python train.py --activation="swiglu" --norm="rmsnorm" --parallel_block=false --init_std_down=0.0 --lr=0.0156 --lr_head=0.00606 --grad_clip=1.0 --decay_shape="linear" --steps=7099
MLP neurons of a small language model. Each row is named by its layer, matrix (down: output weights) and neuron, and shows model dimensions 170-340. Each number is 128 + 24 x the weight over its row's rms, rounded and kept within 0 to 255. Numbers have three digits each. A neuron's up and down rows have the sign that makes its largest values positive.
A block is one neuron, or neurons of one layer that tend to fire together. Before each block is what it responds to, as a language model described it from the Wikipedia text at the highest values.

Responds to: Sports stats table separators. Pipe or semicolon separators between numeric cells in sports statistics tables, especially after a dash or goals-for count, e.g. "| 8 | — |".
L3.down227:177142117138136097139097084143130123183165100127123148159128123142126154139141114150104143164124154128113155138135090118148101174088111126133074117088110101113149151105152130116165116119155143145149091149127105123074124149116138141106124107141082155140107132075115122104154129123083141114135113127163141129153141109152077141164190120139146137142140121132088133080162126170161145150129188125133133114101142126117135119126151088126123151124108133144101164138087082083095181106126136111097156137123146156102143103151
L3.down291:099139182166073136112102121164150163125116145151100116143164159099108136171096127137128103150137068152178127128116136138156116178153167123100139173145102170111119098161160114111098120174130105116103136150121146097110139147123131108138146125069146135180127139103126079105132121135176131192161099128151105118113073104086084136184108116123115114125113146126136101154157117176120101144156133136123109107150115105170161119142129125134122139140137120129089139126195139106168158116078087094067151115129133138147158096097
L3.down724:072096129113175126127146090143124099108182141088119154125113136128088128125101108105109135122090101165109142135131092111153128168124113111077119103096145119075139113150114119125134087109114175133117134156154120125141141093102133159128144122120100138112113114074116126177125110102110126149107140132159122084094111118166085186168120121127140124091093095133101129184104138113152105107161087119107115123137127115191084135144103136158173066142137118121112116110142114151145118126142195126174122121130147173171169082172
L3.down798:116137115114127102077131133147129148131118106142110106140143107114109104124119162131116136141113136152131155114120096132095095137116151178152116122148108118172101126130112145097135089159161114150140102093102115156162102140140161094190124119119110138153152099141141133086109101126125111130117102153203134164179137107074092057131117120082127129132094079107116114140105165131166077125150091150102119094137103129116175142137083128126082152147177146137101136115137119137108155109122122128145126153116119164161097096132
L3.down823:104119119112070092125148139143158147112135111132109141122146140097136102103101165128099113151192115150108172102143162129125160154161117115102137098107151122150127125066166116146132145143141140121097127114128123147110118145121071086135088122099070128124130143134157104128079151131153096150156136144121103142176143116172125128161064120055098131139122125154100086144107141107080094131139143156149103155134138136138150135146082138113166119116122156121117099129152165187136118094150156127166125138142131140129099126121
L3.down843:098096146176113121147157114121113126122131117118121122117071152123126119135110135108123141108130145141148129131140127120139141087131114129117104120141104148141163110118123164126139127155112119146093040167126114143157178134115148111156142066142118099123159155188133115124162138112139115148131141155152149142162144107081102176133156131115109115147122116093119098135119155099205105129116082142173087158125173116138126146098117104157119153130151054133115147164134136157137127109126145086130121144098103100122117099106
L3.down1012:142112085124174130122132139148140158156161091155103151113106131139135147142092127108133168152123074159129151122121186127117158100104087109141142137114139157150105150079118167100119162150121153152088125119129117160105137114128117130101132116096114140112149096109109142134106140122116132150142160138176161091122109117141120133131133116180091151109062139127115119078144120144114111114174135111154155082144127104090126106140148157110091147141118139124091118173112153144175132118090131119131095098108128161105155138152
L3.down1296:132125143124139098140146105127137136146145144086163118096135122122148133109103145102109117105158110099135124145129106127131119128107079103138090107121061114175134122124126120122101144113151111111100132133167118074136121125113170136110092116069109127116113114084111141114101132129145102098142182133182138098120129078125103125130180141164067131153140113109117123110131161171116120127152128146103151139075129123123161092124113126128125130124142127165119132115137100135179130098141153169100068178149116128132135083119

Responds to: Word piece after c. The second word piece of a word split right after an initial c or ca, as in c-hes-s, C-an-ada, ca-es-ares, c-yn-ical; more weakly, other mid-word pieces and table pipes.
L3.down97:141155113122144129130095161127111111113160151186131129109126125089079141079153137137096095140146126160146123109093118136084093057118120108133147155089087103120137108096079111119153116120133140143116093114124128131114140119116148147101158157118136109133128112107124086146154124118107105103132130109139150131152099097137127135179144121100122103161062153136149100100094126111134132105147122168099154162146125122114169125152139130161100130128142095106154156118106105140151129160157129136132140142167125176126121129106
L3.down205:122119127153095171119148126131107148178132131122108155133150107113147113128162115106136132138094133107082157128157162114155170116132141155113163091094136138113123188115128097135136118120109135146153118107105116138137117141128129126117138089140135164148136128113095124113153106096114114113143175129102142134133109145126083129144143079071139149128115090088147122161123119089114131144081146096145133131138150139110169108138117128124114153115128114145109112145133128167134086118136123121143112175151139145116129137130
L3.down365:161123112146104113121108159111126093149148116178162108133171083179142113149099163129096122095117100147148127148120133133105154160145110121106134118155128148086116134114131160128137153132113104129070171128132128117150114115108131125104131141158152109123094121117171134122105119125167145096083139144110117095147097131127110122094083184108104093179140107125102105107103142116123118099153121106172138113100082095136125129126113138126122116113078137171142124199136169165108124152169122150156102132140127120103104133153
L3.down403:108128069136078114136125138164140103128129093103129110140150116150148130184102119121115112132141117103139103097127144134117131148142120136134119101115135117116107153121122106184162101162125152086129116118148152153142150148153079136108113105096138192153105111107111150119131128121117140121141093117107094135121117147151137171130123136142145097107107162169131163131141105124127145114070145117135112135101126111107134146150152116147095129133124142154087134137144130167171126160154191141100168124145137127118113141095
L3.down874:093127098127095157103077106154139132140150149123149120150166126166137094150138126091114150152141115109091138131117146149120112122124161158164112143112089101109160107121142120117118145141157155117169136076119127066105169143117141113103165177110117135117143119118132131098108166118128176154140157135140109093132167102123160105143130152117125125128142140130129118124095144132140125138124132096107161138167144123065130156151114088140165157096107114115147141150127147109110109144142130155142131127118162114097095116112
L3.down950:133135106138143144120126132127174157149123138115130136133179131157114110138154143124119155126112193110114152082128189116188128083098116115156145119087097094194142101132117151047104113119127144126136128130112149109110142123131152123132134111134141124164171126095122162128150099110133120143083098081146123148108159124096139152103126144123111142111118127142102154155140110127114132168124123154118142152149133106148169129144132170116104118113095145127134096151125135142133143151139145150113179158131127098154163118127
L3.down998:119088120171128130105115117124108116139083105158139109148157123150126165103111148168095120172150137095133148083143151095134113090138128127138120114099177191112076114103184100108142126156134149102102133161104132157116143101131104109157131142120120087098142142102127114106146127087155163179131102119103127188092137154154094169127141108108090120136113175199116182096124120148096151137168110158147097124102101147127133139128103101109133142147077140141155144139101163122139071103182150146095172159104120148139143107147
L3.down1003:148126090129105135163100093132142084095156125119120122127147165138105101161139104104128157131109144138143130127133113146092110158129167121138134122100163130155091134156147156121125148117129141107139188087130134147096112108122112090138133137144139153115090152162148193137116125105130142154124138119115098124124102120159104149130134143132111145123122075075114142179150105113128124168111138147112115114173158126112134113122156099113145103131146143095136131155174146094172137105155143112126081100108105190131126123113

Responds to: Second piece of a split word. Word-internal pieces right after a word's first letter or letters, mostly rare proper names in lists and tables: G-al-erius, D-rog-heda, P-el-ham.
L4.down284:099120099114147164134128172170122095170108114120124111140116154147085103107152164146115146108136105109171097080124093119137128116158135107134135104092153139110142123149093127111146123106131083132132144094117132076125153121087154103093150137110098114144140107137148109104124143157129100143080145155107184154132084118071113090153116107116070099107134140148132146116113140143128120159096126103126155112107114132123147109141081137099121167142150144143146123159119131083118145153121124162081073140118127123124125163103
L4.down477:117147143131124142105087109111130109124098113084132104088130101135108134151151112128147103147143144132086150106133101130122092115152132135128115130129218116112144102178141168125123147115106159143063125106141123097128102133122141096123094146144166075132141168139119046143139123108092086145130095144118102140116150147125138146126138117115122117136157105132111144077127103150162068113130160165115124130144115086103123116089134140160103106145141109129164097130106137113090150118155128126124149112120124075148130161139
L4.down507:100127131158104080116158110140138113158130094122132151161112151136110119154121120113132145124117133110103167083126126124130120099126136124102177106078065142141115131150132155113130147149101118113109122128118140158137154106134119120165125139128113127088144113120123099070085194132099109149166105147143115078122163110110147161165086163126135121141173086190161158099130101129090113087144106103173115111167084136118127074115103141114126105122132119115098133136138170067124128158137154128106128170147142145124056175110
L4.down1109:089107123148095144130107109160123136094112113121118168174133144173150150084139148126162144144149155127081117126081156113120139168153139166141118111113097164131181134118144122122127120125110135164130151140145083173120171110172160129117140131156120161115132137152130118088158166062108130179110153120143147074139119183110142148054122156154121152109130102109139124135125165179112124132118148146102172126129098114117136126115077138140175135103080116105118122103131130146115162142109147111146160162143140107103112130178

Responds to: Start of proper names. The first piece of a capitalized name, title or label, often a lone capital such as A in APSL, Serie A, Aalesunds or Pool A.
L3.down9:125114129142150127117119114113102138144132057123133153107097091139123092103081115104110172084094132113112104135120134146151158121088130127130121083116167130126119145108122098147106104110122162089138151125136121119140107128161130142124119071128092114137138101128146181096121095134190097111118153127110104137128090103107135107156117123110108153125119088115094142089105148112107089128156147159132091148070141149145110145141085098109099165155096115105123114147144147127133150098122124106148149123108158122175148101106
L3.down163:112135089131157099144156085134155158124157186159105138157139149112133100118118100096102140105153136118160107156109071142112136143142156163134151128118160121086184125106120146118133140126138090125094159163152091103094098135131142139146144111094121144145126091167129151154128137118148102134130091158079133158111167157098137138135081148157145098099093125132118149141095121132102125129123092140112139080137153112103087150093129123129133135170124132159146150145141138114088164112128117092162114114126175150157089157141
L3.down273:127107132144000093138119134141098147123129101125122163141121142089122096138136110137145108153097150114110075168112101158136125125110140164148125098125198102136145151162099114134133128127120147082104147138179104132137137118142115110081131140147100149102104139098128127145134138152141123108156129051161184165134170131115121147134149139117098113143147101092167150126135140118143138168118108110168133105094123103140110157111117136110109119165114132128126139132119152175166124139143137165141123129116178131181106101129
L3.down433:147082068094196139160172133086135100123132180167139131143117140112114138157138084104145111126164155162138175154112156126090120125145125121115140122093187094137113119114141155150142189105112135144146091140175099156107090171106060172101155147071158124135151088122099140182114103111103086166131121128163188162087112121160111138134144126140151109116109119146133123157172156083136088117093151150090131142102111170155131128090143131114125117121119118109094158127121139124147125112121160129161108108147138125147157117136
L3.down540:086153153156130148197118129151110139166159143123168093158126106160158136125107093149137113146142129150171103157101102109108142122115177141124157130121217192127121119113130147117102137112128134112110138133117096171133111132108158143107121156147137097128136122115158080114115114127104141110121125122157149180101114111153158132128148102083116093115121130107145161094149181129098107151136134108136123133138080102114143124111109124174137155150125097136177131142128113125098103124112133114138111117100138109137119121115
L3.down629:158105136118153157118157131130103140120134098141124113124111125157148145112120118135099161122123152129148099173164182133133147135099114147087104128124080158142123101151162122139134138116146147106113158147175112107100089095135082130104157098115136107128146140129138146177100118153180137105174136082099141140142107096164123173156128144139116101115159138118101109121095090135115157145146151147142130146134129166124148181119165146171127135159121152142199115119102116153083101098123160158147102117134115125138169137123
L3.down1062:145104096123155140116103128132133161119147120153115163198128111084073130151153124127132163089135099122170106112115141146135118112145125120142164116129167145139153128114148153134133148126089106176073117145095127146133106115134100129145103098101098119128153101125109108121118150124116102172136137154143130177103120139150117169109089124149133120122117140131099093115128134132155133159084112117135135124117141090154155149153147124075095148155102191162157164119112135140128092094139103091149121093115144084122158126117
L3.down1084:141089082130181126141120145096137145142104142091089166113134121106129133087140096127113135124118102109129134107109147120120139118144143128113135110098243141105145133145125124120156113113128128135138159136147113137113101124128108142130134106163147123126110122132130124136110177154133126111153148101131109178081124149139101150122117132131128126108103146093135146081112143158126100118104135121074121124109170153139145157107140140116096129132111150152146158141096147135116128119138102124137126109126162117149104108118

Responds to: Initial capital in tables. Capitalized first word-pieces, often a lone letter like A or P, in Wikipedia tables and lists, e.g. "Aoi", "Aalesunds", "Pori".
L5.down823:087167125129104121150106157125143157134127140103157121171159115094132098179111139143117125150147122134128120101146087128125094106140131180159148141117157117110110142138125168131118164110110136083091133087119072128150109126091133156113102139190139130122141087153132157109140125133094150111128123112119119177111131105149153138114164141140088119156133109090119109123112155158114111109129126146155101144107136148129145137150145139163094115138127120168111131134111124149146149078138150132155140156121135100116096133127
L5.down1082:080147119115059138152084119108124125134146081146164136204153128124150148105142133158144166131151085061149114141105103157104099088144110160120127144094105164122136152133124141150101135134129109174104158124139129100124111156154118125153128104136130126121141129132132118097147139085156134150182105116132163159103142171140164159132114135148127114103127117127140169114094092145143109126130144142155132129118151129153152181089124153132110134129132148122135131162074194081124149122128134131109104148148164113152102136141

Responds to: Wiki table separators. Pipe cell separators in wiki tables right after a dash, blank or "Total" cell (football career stats, track lists, vote tallies); also prose words like a, them.
L4.down165:088138153125127109123154153125116108136112125135137127084129134104125138172117111112111169103136109116123137135121105127123138137159105133127157096183139139132109127085095170151124154119139135103130096144138127100114106124148128159097135064158124117157186121143124119109098150115133086109175111127123128127145101091126113113120143123095140142155136089148135058157123156127128150134163121127087125118091096151095087121117131126099099116116108131079116121149152156121171122144128147103127126128123180139071163114124
L4.down426:088097170164114122129130157115173135170095133079103158164127115139140200148128148104149167153130150133066098174112093132149119144103129127101130152087135147138167154084140138168129185126129104125106070127131162134125097103150136118113156113127097084191133066133106103090110137091115122126159128127141152112145123081120137071131148126102119106109152115154127151152125137162138141116143153099162112132122129113116162110142147072150151106168134128127180134124131097109133121124166134168123129124128132127127127152118
L4.down669:113132159133130108114148129125115129086132103133143101118111140156111083108115124109128118143134077116154130091125094146106128097119155114126136123123016129155113136095147125133106147149120164139173131114131156108180144129167110112154096110150093135116128118128124143113151122149150156136108137166142141114142164162133136126128124106132130106159071132104155128116107083116114171123173105136100115154106084074112160080103130150143120136127150102098101156159144100133101121069117102109150116169156121127126140076117
L4.down995:145127099079115110135149115097171132101120113145109085135127162138112133153135138175108147125159102126106115115111105134143119137151130130102163125087088128151134096106167135107141105099120110157140119151114111114123139104117087140157132119173167107091125173138109088150159147128143162127119126123156104099111127156138146090085130148150132097118123163131149080115154157147141150139159118171127143129109127138160096118133109113118123100160121152098110113159144123128138120166096117124143122129122165127139160076101

Responds to: Word piece after initial C/P. The second fragment of a word that tokenization split after a lone starting c, C or p, such as c-orm-orants, p-ret-ty, C-ru-ft, p-ri-ze.
L4.down454:108152116136084106134125121107106138109105091173152148128113107143147099096120130133116114112132157136124132141150108099149107154109154111120119121135087121161145114095147154127082148128138140141147101127132103067140149115077138125139110168126120155129078112137155136199136164111137113130130146148116124162149110165141104171095113178119136131145164120114108096167123135125118110110138097124133115158108128161146129161112113094126151149123156163106099107133105114213130081129097168160136142109128160143137104133137
L4.down646:126114129160093118147106086098116136118137151119130146089151154114118125111064111179146127157136134104169106111112116136116155119155119093127123136152135166108141139153060146133103095132091135147146091121128105112122114095155103140128151117107108125124168125165089116121113184105114099158111100122156109130149125132124120094122115177133087172191136107101136094105150116135106166154143136122152126104130124125142120134142133143081124145122146143128151151126113119106091180136089112137153121126100162101107136143144
L4.down1100:136122076156139165140124121095076081129079117106150117093129163137128141154099127149080078149127108128147137144110160141144115116124102171111140099111124119141196148153113121147087140122111165109125123114117144118123143091142115143099153122158122098136134125114128113121127136146128127132143133140140109132118159140095088128142162121122078157082162111140146121130139171130077116118131078136087139125154095120144130134136149131109133066137110127120171104100146123149123136145100152088081097100135138118128161139140
L4.down1151:140129139096120095104048147150128140145121138144100134065104130124098173109115104118133177090103134106114128159065122123131092095126169191112130148130193156098076138169148130083111120116161099087159140144089123127112110154134121116121126142172133172086139134146128134127147082134150112121137120113115167089143137085137137104185167101134134130130121107057137134141135118141155153128136104138137121094164096155091168132155091118190130096119128115149139156135097103121111099111147133118118116130112102109154063127123

Responds to: Word-initial capital fragments. Lone capital letters or short fragments that begin a word or code split into pieces, often in tables or names, such as N in N98, W in a W/D/L header, B in Beware.
L5.down363:148075158181055127137122107144141129119116132186199106144103151094165085092174097157140138142109121130125087138159121155112159130119126108159116152130152075155132150023109137113137158122107157191115100101099122111166101166109097178114130083125126081105117096129147165116119117136122131111124105092114139142146114139113108093167110132113100110135102102125097148127157150071102115114140169109095140109104129097132107097123111113132142167109137154124157130125117110143167112106128142123085136129154119150125128105100
L5.down955:157121118108107096158124097109129119117119131141175116132128087137176148097149106161091151092127127148108137092109158140074128111116099140147187128118177110148083163088113130117133181150153127123137104160132150150133127134136074129133099170106122108152145113127134142115119060140139170126126100114076095183135126180128126090144153188167084151151089096112118136116136133105152183133133132166071106102090119100139134106114121098133123116111109101187102157110148121122174135114133141134088135130111161130127166134094

Responds to: Early word-piece fragments. Short letter fragments right after a word's first capital or letter, mostly in rare names, abbreviations and foreign words (M-p-i, B-n, Mj-allby, K-uc-era).
L3.down252:142096113131126133081168133152158120132132122138121140173095134115146144088092186128146107143127143133132149108132136081134081116108119116105135103173158165141123109103087139117165091153105105137112090177107136153157109115146153136113139162122095159065110131125128069154150141112143120132111105115126158134145122112146093133141115138151148092151111089158131121106127159139159172148140143113120135176101075142124077117100064092170110179096115116106147147138079145130161126090125161165145145120133124133126165164087
L3.down610:138140120132136170123108108172153110135136116104121147174108143076111163123127127107089110129114129126123120139161162137138135137124164087131133074115126111104146094133152120150112124124156100115084132154133174133088124109105150102131119092123119131101152115126089172133096147140130151105114144144150105112156087146104137100098178123123129117101156114084147161154139139119094128117132162084124145189139154104138122113093146100122118136134155136114144106135157136106139103176150152194096101114074127151107107135150
L3.down709:108060164150074136116128150166146130124084126133124115151115131097151076054140094139110084142138110156135085101187134126139097097142099081126166132140161145126105177108124121119127158144098130143137123097128128123087124159088165159111137149139131124109100117124096147123123145119133110109121108130113156139150125148138102126129080095089137124134118128116091141130087146156123095135117105112124094118121168138172137137144074115118146137147122127124118131115110108147133127145158171154102137114101152115103132148103
L3.down899:141102102119142119137126106148196134095101165164105104140148126143154121148101119113107143111090134131135153155113118189085128113105162096104118122163128139120140140147189186124140152085120129150113105117142133119131119080118092135117148137149110094108142214117138091127095126128139161165155127140124135137132111155151111125078112142174124144138130113132123148138133174082122099101155172128134126132164121152157140109092167147126162110134128143104112136123134104109122165134088145123086161131140145069102131112100
L3.down1040:103148101089064087092125140127191090142142124156074124090124127152085099140094077122119121162128154150146133146135119106144122104107118133153109139092147146128095094138159175151150127142121166092102168137131145143136150098123123127100125101104154158113133167141133156095094112143108154119121175125165140114117150127085155126092083169113067163145136119133131157109125100160117170110143133092093118125121102135115137124131143124106100097093106096125107173113109127133107085160100109129125127119097154150162095159129
L3.down1073:177122155147140119171095126100116137116115096149126110114150164173143126121127106164115126117113115135097140147158129122125113127147168121156150129139143132131074152156139177139122142105123133127140103105133155118127118163153127134164125120156114074176126125121154113188107135094134136126143129131141127150167123105160138079139130094132097147122101153094162113141140126127125169131101114143085110117153153141127130138122192136143124121098122159133127078128119109127136125108118106141140125108136121150078139117142
L3.down1181:115131150143154097115112165133120091100119121158119050119131145116110145096124108132167099147151159111106136159161133170117134162133150113145108150179095107141126127124122122117112125181161135113129119139087082125133141128154155130115094159118153119147108139072106164163116150165139127096133097113137134135155135111084157111148142092088135187128134152175132063128132145122193153117157113109120108178133131137113117108116146126130113141133126192112109150153140103114131133146155146144106126133087083119147127168163
L3.down1276:142140122043136109157129146157076180109128108123142121123154148122153077139117146120129115155118138116157121102133104139161158136138123160157158180144066157111099066120139147102149163174141138081141124137104121120136105126178148138135075125126178177113149129096138074086105110152113119124143154133160120118114129134169144128105125107145134141097126115099134097119128152116150098180101122146154128151111110114127087152125136110145128099147108108117155122142117186130117110114125107147188141120126109127166138121142

Responds to: Last table header cells. The final or near-final cells of Wikipedia markdown table rows, above all header labels such as Notes, Ref., Qualification and GB, plus the closing pipe or line break of a row.
L4.down5:098089173098172137125108139134123115100131155159109127164160141142095178137127139137113158130139138112105116099115152104149187129147133106179097106151168127105150147175109131131122112099124129142143161103099132127130106122164147098143128139125159151112143091144127139136164141107135118115155147151096115084132142140117087106144159109132187125160120149123097159101120121143097146153124131132112133076141122152091123131126148135135107159129081127111104120122138118156135170144110098142101110148120120113138135154099
L4.down227:105135179161253173119116141122138132156126185071131133137142134126099114147130121102098159106154171112119180112170105118102140133120092078130147126152174161089149130111172099109099099122129145135136146127154109105106115090129127144119176118122161081116149130148160075137089083099134161120124105156133178169092133089102164135143108117147134108115124131129139139145168090098143107137114109126113116108160122165099127112110142128132139144082118135140139150150131169139106126111087121123139120119124124151113129134095
L4.down829:075093129131125110144152150108121085103103145188120087126053137131097124152134113130125086130119182128166130149154129096172106157123123172090083138123170157139109069134143154113153147132110141165126119128113124128141124170153113110120120181167145118160095126154106140084112131135148110172116145142152111133105103110133077146059122139120119122130137130145102176135129112115123105097105078167120101108186147118082103129128140149118083159128109135160135093120144167139148160113134144129124128068119115081135145165122
L4.down860:108151131148105115114059100169094155155058106148098088157145128161115154119122149132117106175117143151128144159143118150131095128130095140138100106098128142168111126159119140130084121140142119150108113111122142150125155115156115113158192147128151081129125127141132101177116113101115116113180073155114159118112136129111185113133123105119134124137117181115142152146149118083178181148143149110146116151145170101121140073137096145118154168113110094120130121120148132132151131142089070151129127119100133136149156143155

Responds to: Table cell separator. Pipe separators in Wikipedia tables right after a numeric cell, usually near row ends (e.g. 4 |, 2 |, 6th |); occasionally prose under.
L5.down796:119133172132180143104178138110116146168125156188101154102163128133098112180123121117140100150123133099142099102140149122134106138110138128142107070153156162109137159121110124129102143105114181112136093173178174136105118173134125146119100135137099124135129108111085129112083149144125117142127109105143117104119123090153099138142115105107098077149130077070099071108147141099141159109151134137114115128158103096133159124129117141153116125140168166129114099151111099118083153103118125131136108121108116133140153137142
L5.down1282:075136096139209142139111167087123127184120131156128127122190121091157124141124130111118125142170107177141161125139137125103123141142121147111168093162111132131142123143140103124145126126159135133127119115127102164097151136156064151131138150132126144148142136116149141164151157101110122103067151145122093150127160102125107107126120150095105125147107103091093117126131142103199097151111172134089161118157134151196105144099116146137137123101108104116087100107136114141137112089160089091151118122125103136140125111128

Responds to: Start of proper names. First word of a capitalized title or proper name, mostly "The" in work titles after a colon or "film", e.g., The Evil Escapes, San Francisco, World War.
L4.down253:135149207119095116139111111114123134115124101098133084127135108146098110166169102163119101128121129146164109080113145133125127117143095089166133142124096157148125118122066075143134094170145105112127159114114117167173080137143116139135126112100122124121108142133103127140129164126152170089122135107114161160122152151170120087128177134108136141122147098142131144144125139165122165131146147161101177135144173088146094167122116143138126125121098116170149094134158099110156103131121137146096133127104117134142096123097
L4.down459:117091163136172105103157111115144152122123106134150072158123137107092125076158143142159125142140140089122144141144091130149128127148136092103142135121190167136129119123076171121150144124147139122137162142118131140122080106178144155100151056097158150106106096127160133155105078131115101114067143101128157128148118119109143116155151081169159143121161146131142100181157130081144168121087111097139097159115157138138121119131150184147115100147127166129131138138154099124148126096097127106113113124156169153140148117156
L4.down482:101109135100117113104113163141140106124126163091128160167134135113161140153129104096116106149092140125128138096067140125143100160106125139102138149144139119133145119165106132136126089172122151121161118170135123050099139149139098074111138148106140131149107152114132139128154114118117130088131128112177134151137118132154122101176126099110175123120114090125107132160127112139111121112145137118125075135129145133115110093163174141093149208128132136123135137186138190120117143134171131133126167173121173115085129083140
L4.down1129:155142170151200131157148125125141103111142143119145133131145115125103186139104117096150104122143127132119107105095140091145164127164150115125148107130175157176111123129141155134202143125099109131117103109155144118117125136103108140120112136134133084096110107083143118151116162183149138140135121115126122123137110101151164111128130151066145138097151112106106162103104106125110131105116141171132127099151149094143120096135176134119104148159122181105141103128153135113159144087123104137139152104112089140132089125095

Responds to: Ordinal rank words. Ordinal and rank words such as 2nd, fourth, Fifth, top, first, often in sports standings tables, league tiers, placings and season numbers.
L5.down80:095146121101161147170140139153146132104116122083188116153136126136134132135127128082131111124125139136110119151110151133098104108117075105120153082131177122120125130151137169107101114164136115121116095145116126110145078120109149163140144100099067093120128130124128118171101163145116141178129130140177138149134151086128110151123138159135152129123119163144156144144077143143143159131133140084133102156121187098149138097091102140123126140172132120160100108155155139118104150122169120148138158126136102129100178117095
L5.down1223:134125126123148129128103129167157102079146111126169157125135098115152123132129151074153105130093143106177143115137132095158114117100148114104155107116087109098194111179108181136087113115107092083094098141082129119110130126126126148094097174113135180146163118115122134136138153187143142116142104065141127096178101136105109124133138114165090077093113133131131107119150147123166092121117112090118067163130106109106152106152125133101123129145141111130139138111075120135167116116113128150163120098100114130136123127128

Responds to: Mid-word fragments after prefixes. Inner word-piece tokens right after a prefix or first syllable, such as un-, con-, re-, mostly within multi-token words, e.g. uncon|v|incing, un|mar|ried, Con|sc|iousness; also table pipe separators.
L5.down17:123118139136174131117140126142158110151092161155120103114125128112136130110124158101108097170124109093120126144163163131144144136108095132094141105130061117160134144144138167109146086143153140143105143120138143113178126112130173118104122143133120103141125141154111152145145121108131143166122143155135109123176176132170126122076117137136101148113147153151079079155133173154138116104114157111112175097150124125093104094154101121133082073099117135097085128082121158141130100133137130106144111149109139161075138149184
L5.down1310:130121145117145156130139168132150148108160133126136096139138149137130139144128162119155119119189124122122127113169132151117137122114133122099108125166092118118099145142139132132147134173096140157137137139065141122173109112159116177144112111143080113144111169138187083101142107106139116162087146133160126153172121150162190175099106148191124129088113098125149114127142134131148120128118143101117150077112148093169123136136143133066131134135120126143111078138124140113172138116092107080158153106166115130134130134154